From a checkpoint of a small transformer trained on Wikipedia.
Size: 12 layers, width 160, MLP 448 SwiGLU.
Architecture: no biases in attention or MLP, untied embeddings.
MLP neurons of a small language model. Each row is named by its layer, matrix (down: output weights) and neuron, and shows model dimensions 48-143. Each number is 500 + 25 x the weight over its row's rms, rounded and kept within 0 to 999. Numbers have three digits each. A neuron's up and down rows have the sign that makes its largest values positive.
After each neuron's rows, "raises" lists the tokens whose logits its output raises most directly, leaving later layers aside.

L7.down422:509537526471495489489476471507524476454530522497528456501524515536468507457555509463515460486526472490470530546523452468479519491491508448476444478525465481478468498463524517491498483498495532490512443481494530471506485512537505535508516503494534496476496473480537474493501516486489499543
raises: "ils", "est", "ens", "ilt", "ield"

L7.down27:523471514534487503523493509507448482494485503526509497530473501474489461489498493518491474519499486500505538503478539495438521535479506500506485510463440492490462470552500466532551469502555516500525500498524498505524531495505524502525513544494461505491508511490465498504486501449480486493
raises: "rate", "er", "roll", "rab", "ration"

L7.down182:476500488515452494497473496543469476467518508522520449496505595483509459496463501494515496527490483512507576487455464508492503496449517520489505497497485493487511471499491494501506472491526531508513513494514528559543506503554496462472516491497512528525454521480508517504487446534495490485
raises: "iting", "ement", "ited", "red", "ting"

L9.down38:489512492477490473499503524480468499492504483507496533496481515543519527522471514468466489484505476509533516469557514500489470508504483507469534466497502513484494573498513538494513471508550505510499530457472489514488518513499462557461463506489501493505454514540468505491469496514460542520
raises: "nis", "e", "nu", "tal", "ness"

L7.down387:514472508489479497492454479513548451486476507506486500506537511458480487497492514479500550484491485531518496531525494481513474467521470509496556517518489510495546531494505535470492544483513501519513512508524530505468485534489498500528479492534527502555554483483474536476484510493511456521
raises: "ages", "aging", "age", "xi", "oma"

L7.down303:522494537511485516577499490493515506482478479458524491489522519517471540457504516507512445478489485496488506508481514516458430524477522483505528453470473457518468516496466499485460500574496485505510526524528504536498508506505494480471517511495516503498512499494449506492527521486498515528
raises: "ous", "eth", "es", "ously", "ione"

L7.down65:519518545490505513531498541484484498496475504488497491492480499477523478559508445501541499501524501499490503507476514485499485486506522484488492479512502507476539510484521516497538546525506450546518506491492495486560448495484549515532547507523496508495463492479508546501504519481532436526
raises: ")", ".", " |", ";", " ;"

L9.down325:517495543467515528508488468508528522493470505504512506480515537557455440472487494509488470484530504505532520450537493481498482498490515547513530509505503486468520539477497501510497482496505524519461493516511497506467482491467534498489496502498516483507504521500456557479515506525530505488
raises: " ft", "ment", "ments", " years", "cing"

L4.down94:503491455485523503498522540489522520484485501545499533543448489516512469501503430487463503464486467498456526506476476532477493539520511519499524495523527471511478485515468512502490520503487523477497525488501524449500519498505488484477514534502560509530506511505459503513498518521535452460
raises: " |", "ed", ":", ".", "red"